config = dict(
    num_hidden_layers=11,
    num_attention_heads=4,
    num_key_value_heads=4,
    norm_place='pre',
    positions='learned+rope',
    rope_fraction=1.0,
    tie_word_embeddings=True,
    init_std_down=0.0,
    learning_rate=0.0155,
    decay_fraction=0.577,
    final_lr_fraction=0.02,
    dataset='wikipedia_en',
)
MLP neurons of a small language model. Each row is named by its layer, matrix (up: input weights) and neuron, and shows model dimensions 160-255. Each number is 128 + 32 x the weight over its row's rms, rounded and kept within 0 to 255.
Before each neuron's rows, "fires on" lists the tokens most often at its 100 highest values on Wikipedia text that the model never trained on.

fires on: " of", "g", "n", "ge", "i", " to"
L4.up49 [143 167  66 133  84 142 138 109  92 116 129 162  73 126 101 137 178  99 120 157 138 115 160 121 187 137 145  96 191 130  89 174  99 118 178 168 112 131 211 133 139  75 100 166 145 117 154 135 135 184 157 140 115 142 144 153 128 117 123 107 131 144 184 143 136 126 159  81 152  78 141  55 161  77 130  81 164 145 120 158  87 115  74 157  93 114 161 156 109 110 180 127 137 160 147  85]

fires on: " med", "orn", "rit", " South", " =", "k"
L2.up172 [ 97  89 223 155 134 159  74 112 152  55 221 155 158 128 188 113 127 190 145 169  95 141 153 112 144 112 123 122 100 119 147 131 120 127  89 152 119 148 164 121 122 169 107 141 102  96 193 130 148 137 115  80  77  93  72 174 171 114 147 158  94 144 133 126 156  94  87 121 129 114 193  71 168 137 127 119 163  89 126 186  93  72 113 132  67 139 167 167 183 154  86 131 137 163 123 160]

fires on: ":", "==", " ==", "s:", "id", "ult"
L4.up739 [152 160 101 124 111 151 170 142 195  95 110 139 183 112 119  88  30  85 105 155  85 108 117 125 159 107 110 147 117 147 155 181 133 118 109  92 180 107 119 148 126  56 175 103  50 142 136 150 100 102  81 174 125  57 131 127 203 151 155  65 139 137 112 130 133 139  99 102 130 129 166 116 115 141  93 181 125 116 121  97 135 124 198 144 143 160 168 187 188 155 107 103 152 170 111 139]

fires on: "ill", "ro", "m", " to", "rit", "es"
L5.up762 [116 102 104 106 126 136 142 128  84 145 188 125 179 137 166 142 119  99  65  93 137 131  45 141 185 141  81 190  55 136 123 121 124 153 135 178  73 138 138 121 149 160 165  85 139 159 141 122  80 111  95  71 119 149 143 153 194 106 136 112 107  69  77 156 123 114 158 154 120  87 118 198 189 148  94  91 123 137 122 178 105 149 143 103 186 162 147 115  55 171  71 142  92 181 129 156]

fires on: "|", "d", "r", "-", " te"
L4.up512 [ 98 130 145 132 147 126 155 150  86 140 144 123  76  67 151  98 115 172 123 141 138 126 125 164 100  93 123 101 157 167  60 136 131 113 102  96 162 126 115 139 126  90 170  76 117 130 152 187 121 164 117  57 152 153  74 131 164  94  61 160 112 100 194 176  77  92 100 107 145 153 150  83 159 146  82 116 145 111 146 158 145  81 125 117 157 118  90 130 148 196  83 143 185 143 123 136]

fires on: " pl", " part", "===", "==", "ed"
L2.up250 [ 82 109 148 130 144 127  99 156 106 112 117 116 151 138 132 161  67 149  89 103  99 129 115 117  96  93 199 142 130 103 115 138 134 135 121 146 141 140 176  97 168 136 166 169 100 184 134  94 103 140  84 115 138  93 134 114 104 125  88  63 118 123 133 149 114  99 135 131 109 141 118 173 172  93 166  82 159  91 136 144 128 156 138 120  83 115 150 103 186 116 173 151 118  58 137 126]

fires on: "ed", "un", " on", " to", "e", " of"
L7.up820 [121 169 150 126 106 135 145  75  71 242 151 120 134 176 145 147 100 140 125 142 144  82 138 165 223 147 126 139 141 229 180 152 157 158 102 107 118  98 119 105 117 179  82  79 115  82 158 119 121 169 171  95 184 134 116  88  98  69 110 117 123  46 135 119 124 101  97 142  90 126 116 131  95 157 101 114 116 148 176 162 111 124 101 137 136 103 105 106 139 143 149 158 132 135 166 174]

fires on: "iv", "ed", "ame", "om", "ted", "ain"
L5.up784 [127 109 165 144  94 129 158 138 151 131 136 127 138 104 155 107 167 166 140 111 106 135 137 176 112  67 151  98 142 135 164 110 129 142 100 121 175 118 120 107  95 187  53 135 123  89 159 107 108 117 117 137 100 132 126 137  93 121 103 103  93  37 116  95 126 121 106  88 162 154 106 213  95 105  83 141  62 103  82 136 131 128  77 156  90 139 166 138 160 107 165 149 106 149 108 139]

fires on: " 201", " 199", " Z", " Al", " U"
L2.up948 [109 130 151  95 124 127 127 164 195 109 150 131 114 160 133 113 150 134 161 148 147  93 167  88 142 152 112 141 139  88 171 109 133 117 148 133 139 164 110 135 184 119  87 183 107 138 112 115 229 125 141  99 158 123  52  98 138 155 171 206 152 188 166  79 155  91 109 117 143 151 165 146 189 123 101 121 175 100 127 173 132 152  97 113  93 146 118 120 146 130 129  93 129 112  99 105]

fires on: "re", "y", "o", "m", "f", "ou"
L4.up672 [195 143  97 117 113 101  71 205 123 107 159  90 115 172 162 185 101 134 101  88  95 113  85 200  98 110 135 140 113 158 104 186 123 131 132  83 127 129 129 139 123 180 176 137 155  98 160 121 154 142 105 126 158 146 207 156 110 147  83 111 151 127 161 107  98 165 168 105 118 125 134 197 141 126 112 147 164 145 115 143 138  91 136 107 121 118 148 144 168  77 136 171  72  57 134 146]

fires on: "et"
L2.up938 [183 166  77 119 116 141 110 124 110 150 166 110  94 113 138 138  97 182 142 165  75 160 118 155 130 107  59 100 150 184 141 127 151 160 157 144 145 136 127 127 124 136  87  90  94 140 106 136 119 130 125 101 195 153 157 123 154 161 127 128 132 104 134  33 100 101  71 111 164 124  82 153 148 137 180 130  95 197 136 147 119 145 139 141  87 120  80 109 155 162 178 144 101  76 102 103]

fires on: "rit", " ele", "orn", " Al", " sec", "|---|---|---|---"
L2.up607 [131  91 125 139 116 134 109 193 128 112 126  97 136 154 101 140 137 182 185 128 146 142 132  50 159 139 129 137 139 146 119 108 111 113  87 178  68 131 139 150 120 163 133 165 135 120 129 124 200 126 132 115  90 126 114 182 201 140 114 118 148 177 101 175 141 131 128 144 126 106 115  57  67 166 142 164 157  87 188 147  71 133 149 143 110 172 193 154 156  90 110 129 220  84 115  82]

fires on: "ar", " Mar", "oun", "er", "ed", " med"
L4.up396 [ 70 144 138 121 160 116 151 115 160 119 204 100 149  52 108 116  89 170 102  93  94 161 184 139  87 110 164 122 129 155 142 129 138 103 131 105 111 113 158  96 175 154  67 140 169  81 123 138 166 161 103 118 183 122 157  72 162  87 131 151 180 131 105 115 153  98 156  51 107 113 170  86 140 105  60 118 158 105 100 110 114  96 135  92  60 199 155 131 146 104 112 170 169 119 146 223]

fires on: "ed"
L7.up711 [129 113 155 136  63 153 166 146 134 158 153 138  78  90 135 120 133 117 144 110 147 171 155 145  85 149 185 163 105 125 120  97 137 140 110 129  98 162 108 100  76 179  92 155 102 119  93 102 102 117 113 148  96 132 146  59 123 140 115  71  82 119  78 139 140  68 157 104 145 102 141 104 101 114  52 132 101 116 128 110 135 119 154  96 126 157 154 140 204 148 129  88 162 130 181 150]

fires on: " for", "ow", "th", " to", " year", "ord"
L7.up1012 [124 189 111 139 171 157  99 169 113 159 141  98 108 126  68 171 129 118 134  57 106  79 142  94 142 156 147 191 157 137 115 102 143 126 106 179 144 159 120  76 151 113 137 127 205 107 149 134 127 167 119 109 144 136 142 132 127 143  90 131 110 146 110  90 190 103 138 155  79  88 123  98 147 141  95 147  99 102  99  98 106 129  83 142 149 172  97  97 104 103 100  74 119 155 153 148]

fires on: "le", "al", " to", " of", "ational", " for"
L4.up172 [150 188  59 103 154 111 156 170 147  89 181 177 113 130  72 130 119 128 148 166 125 119 189 109 155 128  84 131  99 127 160 171 160 119 135 150 188 127  94 144 140  82 130 148 206  94 152  99  98 130 115 135 101 123 155 142 119 113  97 180  86 185 112  59  69  95 137 170 100 112  98  96 110 179  87 143 131 112 103 164 162 101 159 111  98 116 202 166 137 141 168 118 123 132 134 181]

fires on: ",", "1", " cl", " (1", "("
L7.up395 [154 127 116  93 111 118  58 100 129 100 117  94  69 188 210 118  52 143  91 138 185 120  73 150 146 155  82 124 182  90  98 106 183 125 152 145 157 149 127 149 117 130 183 110 112 126 171 167  98  96  39 147 119  79  97 137 150 130 150  76 113 115 186 147 109  61  96 112  88  78 130 137 111 170 155 151 175 158 138 120 129 176  71 131 132 152 136 124 124 163 130 127 125  97 188 143]

fires on: "t", "p", "ok", "ent", "ther", " found"
L2.up430 [143 135 139  93  97 135  69 158 117 118 160 134 119 166 133  79 149 145 135 157 113  96 136 122 136  60 114  93 146 133 102 111 134 168 116  92 101 159 127 143 101 156 165  97 170 142  89  97 145 156  55 107 125 107 140  53  95 139 156 175 106 148 137 141 148 151 138 154 137 140 228 112 130 119 144 146 173  86 176 102 147 140 150 162 119 103 142 113 142 127 127 122 141 125 170 158]

fires on: "n", "==", "===", "ing", " =="
L2.up989 [122 142 154  95 111 106 126 148 117 157 192  98  96 104 151 131  44 189  46 145 132  80 145 128 105 150 130 198 118 182 131 133 123 139 156  95 162 146 166  94 185  95 153 123 105 155 155  75 105 100 144 176 135 121 111 128 155  83 136  56 138 179 138 128 105 180 109 135  78 145 171 114 138 111 144 146 175  59 165 133 114 150 140 121 143 154 133 154 184 119 149 127 149 150 180 200]

fires on: " f", "ord", "up", "ound", " year", "ay"
L4.up257 [101 108 127 111 142 115 134 131  97 160 151 144 183 167  97 159 104  89 108  90  89 128 172 138 203 134 197 120 144 139 146 170 126 132 116 146 120 119 132 103 119 181 154 138 232 153 103  89  85 113 134 120 116 150 117 128 116 127  78 138  84 131 114 119 168 124 106 111 147 153 168 128  90 119 132 164 129  56 101 143  88 114 175 151 147 108 131 116 103  76 140  66 118 173 130 128]

fires on: "l", "p", "m", "d", "ro"
L4.up761 [125 102 140  78  95 150 106 158 124 113 114 124  88 112 107 123 105 128 150 125 135 118  73 169 172 124  87 150 121 129 134 144  84 150 153 185  93 126 155 122 121 143 212 120  56  87 147 131 164 149 109 128  96 153 126 113 127 143  85  96 126 132 134 120 141 124 144  95 127 110 162 114 206  70 106 110  76 171  89 117 128 146 142 169 120 190 160 123 101 116 135 133 100 188 127 151]

fires on: " 2"
L7.up95 [152  65 111  89 163 106 124 169 113 119 115  99  67 122  88 151 148 108 196 110 153 126  99 149 142  89 138 146 152 115 145 129 190 164 100  64  96  99  93  80 133 123  92  91  92 200  57  53 116 200 144  91 142 133 114 122 128 100 118  67 193  73 134 134 106 129 124 156 135 160 140 102 139 100 147 134 149 165 140 189 141 106 132 135 108 135  96  98 161 148 104 142 101 114 119 141]

fires on: "==", "===", " =="
L2.up852 [115 117 180  79 129 116 149 151 184 128 139 157 167 149 132 100 100 114  43 135 150 116 157  81 172 126 143 209 120 168 147  88 145 127 117  96 146 128 104 117 132 113 121 104 141 155 124 137 152 149  92  95 136  80 108 114 189 117 146 101 152 176 117 151 112 148 110 110 110 161 153 103 133  66 150 145 188 136  45 122 129  84 103 110  79 148 161  94 140  83  79  94 160 125 127 158]

fires on: "ed", "t", "en", ".", "ated", "ent"
L7.up367 [121 131 119 119 155  88 104 128 142 113 150 119 126 185 128 111  97 100 153 133 162  90 133 153 167 112  61 143 154 142 129  61 190 200 123  84 129 147 124 176 152 100 107 178 175 115  86 147  68  82  86 119 145 175 126  94  69 106 111  92 107 127 117  58 147 173 123 200 171 142 171 100 128 115 131  99 110 145 163 171 145 117 122 116 150 161 113  90 187 153 134 139 187 105 186 217]

fires on: "ong", " other", "og", "ok", "t", " found"
L2.up814 [117 188 142  84 139 121 138 119 108 119 118 140 109 127 121  95 111 107 124 139 145 133 154 169  90  81 124  76 118 157 140 160 173  83  99 114 146 121 143 140 136 134 193  94 141 137 132 107 172 164  86 121 177 170 136 148 100 168 166 126 126 156 135 138 129 128 121  73 110  98 192  95 148 144 147 118 135 124 114  97 156 157 142 147 140  88  82 134 116 162 141 120 145 183 120 129]

fires on: "ro", "ition", "al", "che", "ish", "y"
L4.up425 [175  64 185 127 130  88  92 112  65 152 100 158  91 124 155  36 138 163 122 104 126  82 172 170 178 134 102 150 173 167 146 107 154 138 185 164 190 155 116  95  99  70 158 132 147 118 132 132  99 101 107 137 141 128 170 119 127  83  92  90  99  91  84 123 153  96 132 122 138 126 130 116 173 175 159  79 173 159 124  94 113 118 160 156 127 116 115  98 101 117 115 117  96 134 105 103]

fires on: "es", "ep", " des", "ey", "et"
L2.up446 [120 102 138  70 111  72 111 130  65 141  85 106  59 115 163 129 146 156 135 134 107 100 113 125 154 126 119 129 180 143 167 120 206 120 150  82  81 191 183 146 134 119  90  85 136 144  97 129 119 133 144 161 141 130 146 143 201 144 132 127 134 108  73  81 109 100  88 127 108 103 130 164 131 124 173 192 119 179 133 187 136 114 151 136  86 112 123 168 107 141 136  85 165  76 150 176]

fires on: "\n", "9", "in", "3", "4", "i"
L4.up179 [ 48 122 132 103  94  88  94 105 108 162 125 172 107  89 138 109 142 137 103 135 100 128 116 145 150 139 200 161 201 139  82 117 124 142  90 119 133 167 108 190 183 125 122 169 105 102 120 126 160 160 145  75 130 140 153  89  85 131 101 158  78 127 139 106  83 203 114 134 139 160 145 193  76  66 157 213 142 132 144 122 159 156 167 143 139 102  90 149 143 180 112 114 128 107 120 160]